Weights of a small transformer language model: vocabulary 2048.
MLP neurons of a small language model. Each row is named by its layer, matrix (gate and up: input weights) and neuron, and shows model dimensions 16-143. Each number is 500 + 50 x the weight over its row's rms, rounded and kept within 0 to 999. Numbers have three digits each. A neuron's up and down rows have the sign that makes its largest values positive.
A block is one neuron, or neurons of one layer that tend to fire together. After each block is what it responds to, as a language model described it from the Wikipedia text at the highest values.

L2.gate83:392456522474537593534522475440560484525524526508523434401427501587512605473490524470520440570502529485490439479428470555496514460497570542514564486387440588520384555513474500511521558470458510458470472501464558477404556528490411561546525492488552552529544430555448515514582499612466563529511457527527511521535558503528532445526571516429471447558511477452488559707521513499462533530515
L2.up83:591457514515525470487449421500515453429466544467474482510471461496532483500548523614578477473438553442529549576503501506496494520590409489537471558525533580510524495482476451571484497586493493362443520567559521527431530488480434553429504514469519507497589533462499450580508529476569524567494474467494426527487440496468609512564548487517572501503482484509346570559466516509491535546547
L2.gate156:590546543490515509477588409531568541435489440599446548466517486624454582475556610547461451555547525438504554471483543427596560395482466556481500498535536437585496543530448489562479487461581542551468457622531465539539453499574389570407413458510542498522533593514454544515503486397500599530466516508538481436455551491617543432468509523483463476493500497462493558450475505511446534529464
L2.up156:554569547431571525540522562498491492495504514496532467403526342480375594442489487499607357456444504434486464490468445471500449424496494473484529463480531478523474507518512565460463509423483481489470484627488392521565515503538466488466393527437475461603461509461462477477495535476528475577503499417477657515521531463457536464473532471483479458489523517496506532518429523543498484473456
L2.gate398:623556484534559496578425526433482526591461494473596508563431440459489484530496536504447569467522460400554498561571486524537604448460395500488587425452455537610541489438473487540455507442501537533596576507542461428452471511368503476506426481544527509585515514495561605429472560525440513493420521498478457500572579539527461483484502532552521469577479572507489457533502441544530396396576
L2.up398:480550538559550467550431678485493469493521436552464504661483518446570511542556460505530535425528496477494537679605566520583513508512494478491544520559498488523543466449534567452464490477555418478469443428499397488549477493464517519475517501395570463492585533451442560484530471520350444539546543438496458474487558538435556421459519465551525488532464379529466585530453480518442423447553
L2.gate413:476479500477438536498521381463547567623494503627480523464435496550478560621570554556494521445482542488438475526503489498509534461537540486499441600502545427432490508488526526544478614482519516501457495516446499443426479527496451444503466526543483534523386513448431540518456535482507439530444486549424472535455605496510552531530471534524520535510535528537515436577565566520430546543433
L2.up413:507491451538479553437415460416558448481487477475517515440507484486498486476528456428387457411406516487423511410428458538545519502515552463509537511552519589536505449517515502506433583500541480448465475554466514596452522480510452535484473515445568477490501538510517523581495514506541500571545617518427538461527402446461480522556515463573521452418502457534539435461578534465522585481488
L2.gate558:402487388591481692452488446541505468534463534507550469442511469430458541469448581423541466525523553513524521555578437453519520387453444564495455437441519577521486493570473522522520532382606509435565473519442507470463487517599539563496471510519414419533522474465495484517539491453538510558472555490381577542415458447538438489478443494480562591505487480539506512492566434544439435447570
L2.up558:490519412557567540456483441448507430586477549553482447443434407502506524510499592410533528522538521484570519540498494526521466390476524474548460522487553537516584483495397574557539541512557468482493470572325535479552494469548586539492565466518470473527523509524533471436509565444555500543441635479482566550478413458522510436593466503438477542612434522540516531534468418504446480488563
L2.gate581:499642588540501475507495562447511480526461549491374492535532494492516558396536526502488401474580508524512508536454506485454529509494497588498532477574559547564631512500485567572528502535539356530503561441496511536461556412508449496495471430437488500382561459433517480523482582498458500544508498470471418477379536441567435501552468469458575366412445493544483453511444471482429446456448
L2.up581:500583504521504576567509467434478532581544517493516467433577485447488443639490529515426532514472456561482507504408461577546535438510473502513571525486392477588613464507566489507489559486502489500485554502511534441554523468558471461449463523551459497504453494537498506453500562481512412566440504558502518482435530555374430485537584517586497520398490594594500452493446426558502671585496
L2.gate1098:506513522545482438512522542516478487540502491650496523537480433463504506487565436501477517516560474554524505553572440458505478450453517484536461510569482484484540540462571521479438529502540483490489466432482529412501491464449500533477474548527572458560584534480557545480481532551450543562448501440540518607525391607626424496478548481515462498551534406479529391533457459555535427541545
L2.up1098:480513422503485572561566481456465583494489559515560598531470506567586523443544392521510488472488483440497567588476449437558520439530486523500608455494493553547486495528517553514534477471472526510481462556570517520522440521503478498471485481596508468601536526499416509501406515533465443573431459534486446513473530500477483388459468486543538518459598584488546566508442538456592457459474
L2.gate1121:486464479439474656581497528529445537574453503435512508481479472528493424497489525465442471531578478462510576512494527563476412473457519520521515505425554493539502534466562474493503502479527503496528540480526428589431602467562353464463428509448513531462582541495399470559549528486534485475488527512453541483543513487525537511583541579568571496465469605513482519497504602512412588456506
L2.up1121:452421473463468550467450549441551431497386524497617489565521505474479456488539542450537445522597499524521563526447470510495470493518399425517573520434470514448508566504501397491600460487480495545566580546487541455487554544448451493451533494521474493466546546493526544467510573579443529545381490503572477585509452390448638545468594519472577565573525449477474440469493504383522459493493
Description: Two-digit numbers in the 35–59 range (often 46) in sports stats tables, goal minutes and season lists; rarely word-start pieces like inv, sit.

L8.gate114:577435527466479556546454477604544504415465410444512527502516388529456468529456494444459580509470501590551455555520453531440515499520600469486409468450492455544602562540604490490564470399378448469512457546488372514432483459545546503503483515524498530530497474423545422552482494560456504564482534520501555496486568571522471496479446554497471537451490517549484559525408488472478558467597
L8.up114:540460554433435572540551501489463484459490419573446500469529456487565440442562489650477532443606455546504571446423485541479501575405466345572494574495493499514384472485489535471484480477530506436481466542467531562432481467563504479476489495468521448420495596461524485518463471575537549491490437591516555475491456396512523480505587540546399483499498555584421387508542575520464505460560
L8.gate170:537562483565462516518526502566463472508449362577497458479463495589430434505443528477571518499463494539542464559530512479553557545496498486532523494465531494475512432474584457510520331541469454435492539521469523547452427443493540502521482523544460530505525437560412490521471549446485520479544536524543480477541437384491604478435583476503390484491561420536504580510483541452460591420463
L8.up170:477461542462473505541544510469556587463542495578438498568454397488472488409501444490436531458504529506462506486589471492536414480464502458622445450550525465544493513589426579452447548499458526517494570473519450491525550418564512505458475486472504522569497532390542532506479506554556445417587528517540481382480460491499533497512449445525590459381581467432476441500462610473369537525530
L8.gate432:483591569492514504502502527467502521405581452518489515550499554409509441447518567547560504555511564497619637547537530517558534578478511514462518436479418538471548495541485563471457494496526512573521439533486456465495400494496465500435468555460490484590517530445528522433439516467605569474387517565486488470449457494447535457514462496512457510515491455482443378452427497468363537501413
L8.up432:452519504473564522477501505529476463582463435470486492518559508506468491481379484477581596390555476505505563620447441517500477549553500435465437426541479543441564513607602529458515451446499549492499529524425422577515529526521520480491548516465483479599629579489523522360458541488507464496532497482525402491507516561523486521459477450492551580466523479399486564516432466451465537508395
L8.gate639:481460455662570549560472563493537452537516525443508450498582548486481517481518487442456565475548473519505641486519429438465507517505512510423521532517370564516540571537473448539412533444428551582490552541490482385513468577572511616518545451472514479588551462495576583484572438472550457557472552524490541467546539423532590477449545480467452416443510555472497474480419471587510529512576
L8.up639:497490507542533533536529591473495469389489542549508522557564411504514557421454526453570463489498561534480539444401487535537454463543554379466461480537532511478512495497497449524493496522512525536490558544373495497498488508491518469411490486487562542519633566520440480503389462553502516428533434445428513391525514545458588501411557569517507571529505468509610530458476406563418501479571
L8.gate654:520482557516447577426451407437437487545457364602500491543411433548541510524522562494543505505451526500550512551440535447479481529524458494490520533535547512550459554543572520443487498486489387480467566511549480418608498473518498565457559513445585500520528529548481437482524477458549554432411549520527430420593523535536537509545455512523503491456430419471499535504470490534425490427463
L8.up654:528548539553511448497536492498469438446456406648537535486573472486511496555462473544521443495559505499501501475475532533517562475474454504479494383470512500473423509483459524537512491508404498459508597477509504457550489348484577578483508469614429464553571400556513461569493509530496532536539541477558537529586528555482522469553446458521502469470517377486512377497432428572479515512540
L8.gate657:484449577595420499499487474608434455447526535508555517656559554589623545434490515445458442454451467570504558518447548476493547475478478475458634543498470447491557495550591480585497563484512516424468510478507633515589514478517524521425483412533482460571552515496429584475540501497445498533478521521543471526511463544467478458598483520494540475594551410504584425462534455519448504504544
L8.up657:529500508530492494559497454425469532490539477475489510519562338469399529421564514464456509433561449439533447542474517464583448489543514522538489513533414493523552507325565545522512581486531480504500469538550496499569417496556477648458552537508475522498499477494562541556570463366528453493491509476549535468520533454550510461486443444485424358562456398507473536555508488546517413508578
L8.gate968:553531488537570515518441427546480475534479411594547475562476471510549520524536546454520443485545477389507471463564480487656529427388500466458518491460515451598502496551505544488489578494451528480550509470439514463542447422537538493571501487566413444374509532485525513477576477509526520518448599497470512370502527560503546457550556504407465553477573485546497538512440537515486500458564
L8.up968:487576492460544489407496589378513529411512471524439521481448509527536525443450440383532533456466443543497451572446562522464498463441538504503430464538512492513508466435529482429507480482438509493480565425612388517480384408535494577605525444468546480566452531525495494529539624550528553458460502458412439449450524509511531507527530502455521513483511515398488535510461437476506514480502
L8.gate1052:539599557534450534544369481515461465495459492494532492504465536627482581492443607539492509466482454534611478487592439374402487491522528470600461545448472507565517536461526531563369476529496510519396483609493517456553503552520521508437477522555479507537477527571563487538453452525538496505495538534460530538415416528428525373435552508545549496503457471577588530522521580465562495502535
L8.up1052:492524554435478583459430614602566513516385584540445496459527486538486374497459511547507463538562500427485527534447486423500609550502474455428493613535557614473600432596435488476511573433526523506492466481418592583488499521532389509467526443462448547529547558436494549446544453438496533528554550429534508497447489471556447512507548520503493490597450496463491516416554541493558559431439
Description: Month names within full dates (day–month–year or month–day), especially in tables and match/release listings, e.g. August 2003, 17 Dec, March 2001.

L2.gate149:503452396485412462467561587525460440447585540429476466478448522512462540449497574448359492584452476512501592554569530529565485373515519446583449531401463520479456559507566503535480474503484550434539519486559516475512561522475542536472412557538512636501545433450503535455589465439398479471615407480473494519471518420450464494584624488386553496526356521469529520527465448483578401513452
L2.up149:535508490539588513444581543558497533490509443502490525516498492572453533496462498502560546475523528540507531584450489444418494422429514526512489660501454544511522481581495568544474520524499472471532554551558491571450485572515569497456559565435549535464502508422577574559499516500447415467483488569524501458464493493359499591546638546461420464436473472512556508517551552528495535549573
L2.gate215:480497451430437481584541560410386491462478499473454553630406488538399450508539471444543500457491488375491488484453459498540490486523511548498537593500578436485531479522571555527486568474515530529512452446534457482485529473495557548526476523498434516569557461458490509478471489496499485556480493545516464469495461491405583476509470545465519485409547391498572580474366497498531501482553
L2.up215:513457540546529571519542620532558454497417534562428514510447469437550591471515566566563521428487604450465543600486486435462512507536473499500568546426583505520508519488425578478456444556548545472464450482504466587525503511511530443513559345471501595486529505468539548444434552521432472409451472486476475593527480532525587466523395534508494472493514454486584523449467641536552475515482
L2.gate235:403585448521428477505462527414413476552535441486434405484483474526480600549495575496413516515413496534459482533560556503434412475517555481495473470496526499460522501510535521550566552504486538412448527468447539577511506509516498550494439535608545567374544554516480430479578516425387534528449508442499578510513462533514491488502493500472511530551466510529527400517453583480505529479431
L2.up235:489527487400524545472561498419454505621404517443560435481478475517456578459461435468519492499616426519507440439434426567450493428524397620538505494482444489578546410540588474512571400495383547515431505457483420550558504463502541494471570531528482573540404435580498463456498470526520468452523475501502519536504508477412473566480513568453460468473510466542439483531508521503498412519469
L2.gate319:529563454531498610518598457406472318515504335492522498418553481549532473432373388557470402459481530495466559477568482445483455465504453479544421499500624467492455486494498499493552499544478529476586505488519552524488488475492526460431507672475442502514490482456541511521531507407471476579533480536489527513548501487405485500501536471550518498502387496541506456550534410509507536497464
L2.up319:471503497419524463484549536472492450552516399467457446519607475504475539590514517487479463465625494587506555472505511518466461504477526475496471622510501534594465533530526459552573451487507543579514440427604536554495524461501590540506509530535454441531532493488559580520501497451398467511505446468495506455555498496451518574499476562524533486484490493517535379431485494602529499545464
L2.gate602:487509526467544561386536483499444538446481457518369552532466540497469516462527454532443542487555619607514470568559514531460530491527541488467422511459598448478503610485540441660540547478551513399455597427451403495507473462533501599555519457428448596489494500509482499484553489449461463492546502524433435487501455468462500541444634491512524489495451518479518479517498509521552544452483
L2.up602:483523406379496463471593497517470422524509506427438521479479449566535592411413413446457488438424494518491536560447515456495485458567581591519517507542521485550516538419532388462456537526500468436472505405482521526483442499538583503546505452486458490561509477476612488478571503453446472483485556420467460536547474449458471555469518468489564499511569451510554501547466538508524443553488
L2.gate721:490580574475489518582447534458560319512373509541514540519540445572582410527479489566497431499519523481440509516546487487511490555563435434605470489587447533495584389459539490483614543508517574482527436484515437384510558523541490483517538610597439575618517434539501452508513401481554523549449484470531476495446499451530590444416454477469497486431525541522585511492447503381523514577419
L2.up721:472511513451485514595568550504562466474595558453405467532481542425420618501536495527509506446485435446590506450519485468508497575529452508501541472539455570550589396506593491487589507451560541567577481448435417409553538528588539484505501385475485551557506392584482527492522432466601506488498453561475531512490518516517550538563481492481614514456479488557512578489466478537470531459524
L2.gate1153:527391477475500557498556464477598413685482521497428518538508509539568618497467546451455429519505519457455555411496596468430500524487518586497508491517487526452473430504524508462505505506523552624539500454489513512508557468486551501493500511582372507483542489482508567493469418537497402547473502438476507456504435542526522482612532533473596511452513489512494549494496609552522483491498
L2.up1153:553464519457462543541551499410518505573576474477450446555551579477540559450571540421446452489570550482450523435463492488448497507527476546440452487481560538485431334513510510457512523555501558486554506540558461491476498496502489504507473579506394516455497402491483687490493523493480538481506623464507507475482313501483535414537564531450511453477487487503493601541509546508479420464477
L2.gate1196:493462574414488526433452399451513559578478505525581561531493475449521495546549439488550491466474600475472443429590512530533518530557439459480535456441515503566452562563551460556423447473468505497455578500492498520556551549399424529577558547466525513511576458539425583472483553525518521466491561473426473437458512529385527527468505432539533492429558543506484467532516550517534507503544
L2.up1196:513532522540521442519493567519533443554539540549474426487581345545491551495490546526532475548518554482475506478689492459568518484522422590476612540492498508505466495516588574434483451550550447568499539593484486463449480474550511482510506561495638380528508609495530483471443467548567525558485491456522472524550447570485563492502534551520393532481501553493468498469583647431483516526509
Description: Opening parenthesis or dash right after a name or term that starts a gloss, such as "(born", "(cricketer)", "(KEGG)", "(°F)", "— Severus II".

L6.gate763:517431505518494491512400464466449464457594458516422516529484543583512570492522477548452581455557520436493513490492490506621507513471508560556466509547447565459486414459573544479536528557522598496527550558609436444490468517556512527528555410479497515504537470513478498582433578462478514507564549490571525572483507513571546417585511547403424517405450410388432525537519454503570482449485
L6.up763:474583525354527511589489551364485484478512565531402533478484503438492565500558558516519460446476447484468520430499506502439508435498551406545494443561523543438562470516479468497514556464481524452543541461472430534497474533464484530469447495397554516475504341422541568463460531496444447437526445519444483523479413478541541509414441457452480579601467344478388472557503515530502452486439
Description: Punctuation or a word right after a proper name ends, such as ( or a comma after a company, place or title, = after a heading name, scores after team names.

L2.gate90:531471517513469521482506446479454579448486427562452559442480493584511493469508488578453485474503552555528547523512548522540469573552476576516547412515482434543490456493462511458464464488517519484460501512453610554682458497614472423553539562499388508538556471499481551504455430563519601529518525580407449433498562470453471485571378500491460512495503485448469466506562498514460422537540
L2.up90:534504496561514469532491481502579521520463491532520466513465493452510487484618478448605616499554554495457412461460498492490430462494547498407470500549483474536475439556477540434428542512433573511519475439509490583535544491413431514494504478475590508548404473533459496499544549447519575461491504436510454527512548474532504517455363513556496475527517469519478411613466412571427522419444
L2.gate101:482460608565457472513472485518456516562490474539424538533621496659507461494398461591401589429462493465454560569452488681475497509529560496567456470487506449445668429430541543527446482477542462469465481440448599469577477506499496490492492478541532505497553505531447562521481365505475516443476409563465509571458481487544514507424447547420461599451531490435575504473507501491498495547495
L2.up101:482453474499480525578501585566560478527433480551508521512477469562693501474477451438554534524477509374465477491531507479486505428432589510467479550543428446535455483555470478406613511510494475442541500523519467513561566504561568508516493577522539477520522487503543552518436490555648441520502532399565420497489446567420430564423418434522557549553451513471525458525480528476511565484470
L2.gate290:472439470580571491444561466541465507442524525558578498544546421582469657466543569515516511431491487531506525576496454479484486525497477473410474446508528484550500515571509581530529490550464510450469489477480530503519472503481498490468506538571477470552528451557475509468427497522554477475472482537582434494572386551533504459501433519518490500497510593494455467534503607439394461517527
L2.up290:582500541467537575531443545497499485397536468473528495571478478445423576361509485546560450521475444561493476526493558482531456507493522421469459576520466509526472436487447531603537520479563521421485482534546500395508503434482472520496571509424515518517512488469460520375519541493507447569525458476516454449436551459577423568503563481502456526586462472517478523423522511535419481486472
L2.gate442:432483493534483462457433521512559452424575456561392542561420517473499564490435523438500472475474454521479420510508539474497496438550566400531440487439439427587472485568486512496465524537409399417506493463489507518526511503539482503523446578471598468529557534500561524597471420540418500484425453570498485512445502504506641517414582468438429396439537486442553504517442525533463459487487
L2.up442:564608618495530502518481459489532473556447508526559497496562545492557499490454510577525558526445529470548561529421562496369572490472606546491515499550455430490574477572463501470566513465558473517471488481544451441545531497468494483508526541495533551481554490568513535515403534462399534530459519514459439477497565525503395480457449477489497552560476426483563550560507408558560586330496
L2.gate537:491501466546506568451497537564542540582542472489456509526498586445532559502556499471496458439511570633498463535480546471473666501435539476491446468482472462517544522556500502569551440356438505493494485527426587596520452507417564464537575579547513495451592492457547517448504498527475607496450470479506457490487516331481438473479461593482559520554533450484574444544491446498466470483528
L2.up537:506466502535537498532517555507453487487463483484512512434440603444577439516541473521384527464471482556423495529471614537507517469517430404523542486460425457505495475470544488424500469504479470542521557506521554536451476485450539543510485500443476443459623416520465478439479481500463575517556554425542530559431482462444489443398585491560463592507500526514422521517507490386513351432428
L2.gate666:479460432506499568518490537517575445572511477615506493526537543549515550545567554368504419496495528484513578476505507478504464487416380346471599553455513509580555492471543478544559453495524461450525517513551534496517553475506532522542432504532446519512548554513505642519555502537517475558568443525582501513425506493498431520520414467482544489519481469423528490589551493522513563446422
L2.up666:403439481551395552407497556535524483574472544530541553537427466544555450472497485415471495445474450557489476453478555451496614413465511495486558541485511487535511579489493549482521529439480530498534512527523461578573506483532507531538428564480538469490582557645458560526483467603573545468510445549443515574520550543497555519410392456477493528403581495473569448532405421488578440486566
L2.gate804:424442540486538525470436453559635417419496540530480417519503430550490490498564574524474488549424530451605431591453509476512518568530563539526481514490447499551562522511430496525482525512517535490506499443416488545511477450554420465499555555454539552586501464455527566465454465522531561554537542565512512517569429594501582421519503501555515479526471440494560478533484508416474453470511
L2.up804:547468482477463561527541601487503452529552557519488442459528500425469494588544437568470655412505535440490562523521488431544461605498608375469435539543511433567550524543482373424576525522550542445470530511483476588532574472492432507565541482476605532508463512432539491484515497550528482406552461520544442523388469579483515425510523462545464476496480452454501445496495491511524482482563
L2.gate837:481492512552502539502466450540471459572418402467434454567572497550516628432610467488489489516445552470512509543450439587491479488507535548412547499462416509531491532498457588511510436528513433476506498591509549491530539533513512466574541573455480568473465508431468446479439565469516508462468454534525432461529545563573414468392445562448380457538493430495407544514423434550396473505468
L2.up837:493468542513558519489484447507464507586538568600494507545544440524512647552532470498456514475541558602502554445454584462469552425507565437507456554501553509539513458497522489440511558455593626477420467496508632478498479483510407530506465400545467479539462434469486500473428610578450481450480515497501533494482419456390535606537465471531575527459521479445411469583472430477581561425553
Description: Month-name tokens inside full dates, mostly before a year, as in "born 27 March 2002", "on August 2, 1979", "In January 1789".

L8.gate3:480575510445444497468508616391470519475520578525507444508524481558558560422496508517565459500572580473439532437586516429397483461473504453441408481450412507465527467482501427501578443465488599520525495569498499587459443495484478488422444538529550501502524537520494456522507473529456399429467531606497483452466500468544524554564512525463406500516555544457504566478649536502548426494541
L8.up3:472427493532542549470592461555551538517486489505517428511455453510540514523411433438581481445522451420440518481496488410550541414591483453554579539496391494487552474441506462474462527570455562481441499459522465536532439468433515511438433527529494412403534479470483464443438516583505501406507440533376489517497468505597544492537458531476475495571536471478496497485611511580475446542558
L8.gate18:509552462448546526470546524540532504534514475482543446483499424473494450461508545588523455567579564497477504561356495463497450449524499343506494443445430541579455556486550436512487529493509510454546422518364514518541582505498654515494537504558412542461616402454488501517513567551484592419559601564503644461487459411492485538508479489533446520566470528579584417480376475518550532482498
L8.up18:594503500537475521433477500538545460555431550541488522490501458463476507487453493542400514507486496411485624515539528547472530451514547490555456456545440472540430494497530441503450559536527574422378504509565434483585453508482512466435515532498516443430498462514505608436476530473468502488543518574470482568573420554584387489513418472522366479571586472496465496499515509374421455429532
L8.gate129:431461542557455518596503554544552586550509522468439538397522502567562594465494490469603469481462482440522495540482537584429454497547478516534506497513450564542568478486440360463465580409435450428515401520505484465533529494493478510415475522479457471455514471426547550489539450610454445501433482497503528463537494477384515475512512461515500597481431498473494553463481549475552503506463
L8.up129:534581518490580487509595414555468421469553460531530551511488559468506488592446551469507492560541499534513427445514510522503501491422545509519487446447490493526540550535478517478494505511494563419654463345588414484488471434585487464537539529527544497455507494482503505487546564445509472525493491493473532507547425512527458481547513594534410485577539514482401468443459375516475453528525
L8.gate263:590514399455457487505455476506454447410567558520463594533431483544484445461509506473487506464489622449467450550485528516571516574555486475523444439502518475548441518536488540460511570487481471400583448551443547518498477580488491495506556518531407579609506469456486483563478419537507445471451491526544511577488461445480487410526543488578528538493578473502447520559502517489510453507501
L8.up263:442559576507491510473496535388524478498510545462535511507463479443577536444537581516454375498485472440517504396464563500500483538480510475577473595416466481544344487523541474460518501515537500512541524525500485465465436471495460520484513452626444554488513518519447571485534532488472585495415438505437428424406568437449484491452499634533432583472590479599525574370554424521452519458515
L8.gate770:447496437548575570484475507403586489488447467513584507501475538508498443479446490527424484483483522504506428481514534521381526487454543561518492439495546429406435486494511530431464520542546465515488540491457519572534426490335415544476456517476585501517463502470439484481500486498507403471586604399555493531463496481491585515512447552537468548534520569568457476428500492422546538518590
L8.up770:464346486558536550451520538442513553515454432449482501456528419457504507558511377526427445438490543518485479481476508464524529469505541437485514529476537551574568502509485422546460556587522482504449463471494468614546456528508513462554503597574421417455529508442522342567597540476517430452466548618542500492440445512533451530463448630428510467463547405494456466499485387533563382513579
L8.gate877:484471529497566538529516533443517548548568484520582542500494462492487526514464541542494517506572458573494470558468502490436559465579530435517472467528532492395519516476521490509496468462478511476539408443587520473484529518566437451506558537553490536462592525479484467574575475455466485498533466498493492557584436534549489476502591516462469414566503464481549508541554559387469495511539
L8.up877:486490494518501489487438435465471543520536479472517513472503575471461576494534512521475449491582575480483547466445517544502428547506517522505501483530545537486485505496421491445581424518377496406473518396529506539527413529469522417500500616604475479481543449427610534425418507528460544491542463389434503509570500519449469502515473475476389474512517472584528562448481463483432496491563
L8.gate967:508505561571437597498524557489521520577518527525544455433537412526484477531457438509415543510558467514493569516535512484521519493465567443495509534580536485632562481511497488472508613528577525529549405479570418542496490484438564525494505616528508403468522457483513541481496555572515467476514507477459464496536459444562576557559471513397431465541535605500469484485420465399496484449560
L8.up967:567465589467497490497423513497452585523505508570482477511531509548481544555424421527420537547468545502645428497513506603484517480451553486493481541498501514475549485482619531432509471507479511520479502431503422445583540536482403538563480571392484497559561496426459451536534552588473431515562527454519507518604509570563536526466485559488522566575556554455465501533512485355485493411540
L8.gate1141:493489435483468517474522569491490541488441541471583491543515474476524561539561591457537447443453487453524493534631586491524493498530494451546493541416441469559453547509450551498504491532486563453544501497499568495467509596473539512528503483463452393470450505542499500482515560587446532383427539514548586503463416492527502466479532500491466452472391573538517516509540477460454570471541
L8.up1141:473521569451514547524544595593511552490393638569528531541539460432541442494569407487616495535526510550572541490579588527453547524511583476539554577473490398511585563565502513502461503518441535466474500534429497447479557480500346581472466558472485417454552518487487474531472544551469412511483478485436450470552494599540408571505555538541473533469448480551473539592430539470522519515417
Description: Digit tokens inside numbers in tables, stats and match reports, often before a decimal point or minute mark, e.g. 5'2'.86, 51', 40.30.

L8.gate185:538503522433525460453475566461493500566515612454531408521503580462528520528559495494525558540487581531596562501490465463506505474536441441465396508467537509438526519569576503563535517458490444655568436463475471510532482424486548504498516466428554524414451420473536516485464531425528502512457524525481473481544419403670595450437581448524426515465537568514526506477503395451556464452524
L8.up185:467443469549509476522500481497532437475428590484468435493501525460462428474511514424490543469480546486532569364426514518439519451530413589442522514607411476501466442557507556517462578524527496496483473531450522440473504492568511539467494427459485544438460436429571486507493507473463426521437518462569611526506479504470544500498563468473478428474543467398507547461422429516533518624485
L8.gate578:457523532507555443538529564440492509570460474486508458545388528533431502527490487383470631541534454460545520532448547559572544563498587464479504461491548482541549469494612462529479544500500499559548564543493474440481563527462602571496513597502403466502397421531463506476484528416498526617516599507443561531599475502549567529495549442487564485485487600576495551554436543500584540413441
L8.up578:521482543447467430534448448507407431449546576481462473484500511516661436392472488494510583519505570559550555562516475522590486506461534518484499566469518595520471468607583598574500561538589360476529554536465499482556500572523618514470462577410545646559498552484585478480451524482455501510489542437473513540506482603520547524442422446541578543536496470479500542544492535562542427560485
L8.gate670:536486520405426547548493521417515411461411448560486458426490485601441536527492581557524482591563402498557403457488479537508468543457562414419509582525572567525499513578524480468501435577465422584576485504467530530597526502469526500440566458501485519406496508537530527461490456477493494552574538328492471429451590608563555538449431571511428393444601574468532458490496473458411471547581
L8.up670:516502451572538588592468565604495520478505580554505487407543590446515503383494531532421569542586427463513632555529442566572486585503473536496497591468519486538464529558501558399552590592440510508611456492552475448543553519561439361414497423518383523541533499486457545377398453444454514524454614518449522471486566508485500437507513421527509539494469547591481438559511496584611495526577
L8.gate697:542447502472501637519490508450432502554470499454417494534496533570493528543462530467562507479530418535491496512574443557478508549498491507563395510468443442500582430572595417463476439514552470467530518487573441426541444496521511505580528494527499543436485425493522473520511483527423491485497538405551479451479523513452447470435533522464461469472485577584537540496571479486507573475487
L8.up697:522531526555486558512499520598396519540489620541491535546421459564531422567594574510506587467517485447547534501461418495574522553497454503495491543514549556599616486477518493451441550577553431490559484546491466454381471516431495470467511512480441499515482486503554471534496573498496526533446483480510585429546502444433457496424432574561512467495522493455508494494450459439510451449519
L8.gate719:469497479456368496530467566410424523510539504459479503462471529450635459529498571557496474546560541410570425452495416537429499473509569571535553421447534442461556490564458451532592507575543513537583482425549427571574522473539544514597478494507584564496455516568410463420446538419536519491448464491531433414410490453662500455505489427450471600492532545495567473478384510539510442389501
L8.up719:462487539465555510482547453555575501433499578498511370540551525497472461486452594512566551493462467553585424505551447517558431503511508420504540461515599532499597504438539427483551560453461504467537519468517570504544486553481577534505569523494472572531550363488563461547582550589578490477471464575489469455485506482447508505440497473537457533476548486480580511583483453467558542494509
L8.gate854:429550457577418551406522493536510536484507494505444479468518530474486472447462478373406563524523495503645534503420390506442436462500548419523537536535517287675541464547474519476513483505519571444532424518522471417560552432534596598560517481476474548561450433524496488504503492443546502579403416480465519472585486572454617466416492466500504485435446506476488508490580590464476495418494
L8.up854:497516508547394397530510460430506473617511518576444510577508602508455501663519432502408536510492583527568512475535402560513480536417485456480469661507601733391510510490533417428564495489487430490498455482543474490472506428503503447499476440410449487509562492551576492516497443427505616555584463498412536558524500582352623538558467496508562533429567501467489493438479582528539518554517
L8.gate861:480497500613386473438461509523496503526502468450421480575468492501480542534453517437437478467511465533529582510489379563495439468400511463572624565519440529576547514505468456529534472500502429544496484512424528451449491497492490489474430535499510500526494444587517479568492519490490536479487516549533520513421522495569541471464542564542497409505537536415481537538540604454544511542474
L8.up861:444490445365415620483478536482530425481508495428509412516485429442507431485428553497472550544420465471598496462470507527489459556462572560560510534578433498478484492506433444521393505505566443541451526452542565462414473490505547538470480474505478600448558519559532505389562505472543513583480443456493452552515529598463496544479480463482547474558583459566520501400522532485466479560581
L8.gate1033:512577487617393500541483582539476503576432532412516568440542466504527445525433465514507495437444497443569579586513573480568484565440543486527515531458444447452596528548603540515483545448484398599452528421480470550498410532511524530505529523526523582393493532509442421463449527533527456529563464449491511547503465544540450539507556521467565567546491553474460507536478574449587496551440
L8.up1033:536532481489435494495478464479621454560624537473533500488483466454437516463511508476519533450557469488562557473535535422586574525476476487532490450598459495454563436572526516464511384625483427545417514487523545511444453444559505506431610485446502492513544469544503453461506455575511524452553554468557534527430460619481517366592445455460424500550469509459561520463500422475465474453369
Description: Commas or semicolons ending a completed clause before a continuation such as and, which, or a participle, e.g. "in hospitals, and".

L6.gate442:493450557502537526404539606524528561422630576465628509466467490552470458575460511509468361466543499438429535454547555484523427440461515376567501519437478551501556516476568565566469529423488523424456442441525535485489437552609435315414436567528541501520450519511424491478492530461429435539494522473533548571514456431537484563446516551519564445539570541440490648531522495483493413479513
L6.up442:484498592515499531538489423522481546574621572500540522502513496540481532579556516446477461554552474484555513465548527455431489495528590436451536524543469624508553499486464563535542546560514523426504433546615478590487606537481490518386469540505501552567457472444549480448459557418438448482503572475372456557509457494517523544524522477449430481522519517517485524477445525536530510406577
Description: Minute numbers after a scorer's name in football match goal lists (Shields 59', Beech 36'), plus weaker numbers in statistics tables and name fragments such as Per, par.

L6.gate345:522494503529585519589380547533458479510507501552457493462622494475512425511410592465450440466441506506535462537629583589535491493515504545463496459427492513481482579560550528472624551509498514460488457586482582569463486454592574389445542490605562522511443447485533469462563535497516447486506501429504410504515426574499557428468530437513408470541481498496551550472513490479529515564504
L6.up345:446564489510557367481514474507489447484447516486504441454458433466478421484456467466434486559486597496494532551460562634533417554482462478554447502412469425425543510521531513492475597415443432422457463466451536509501479483521497510543457371485467482511534528560519478473544601499519569499576461584519466543437528501479535415540500528429486541567464599480559521402566531450397455493584
Description: Month names and their word pieces inside dates, such as 27 February, March 2001 and Dec in tables, plus "spring of"; weaker on mid-word pieces like phil-osophy and w-indow.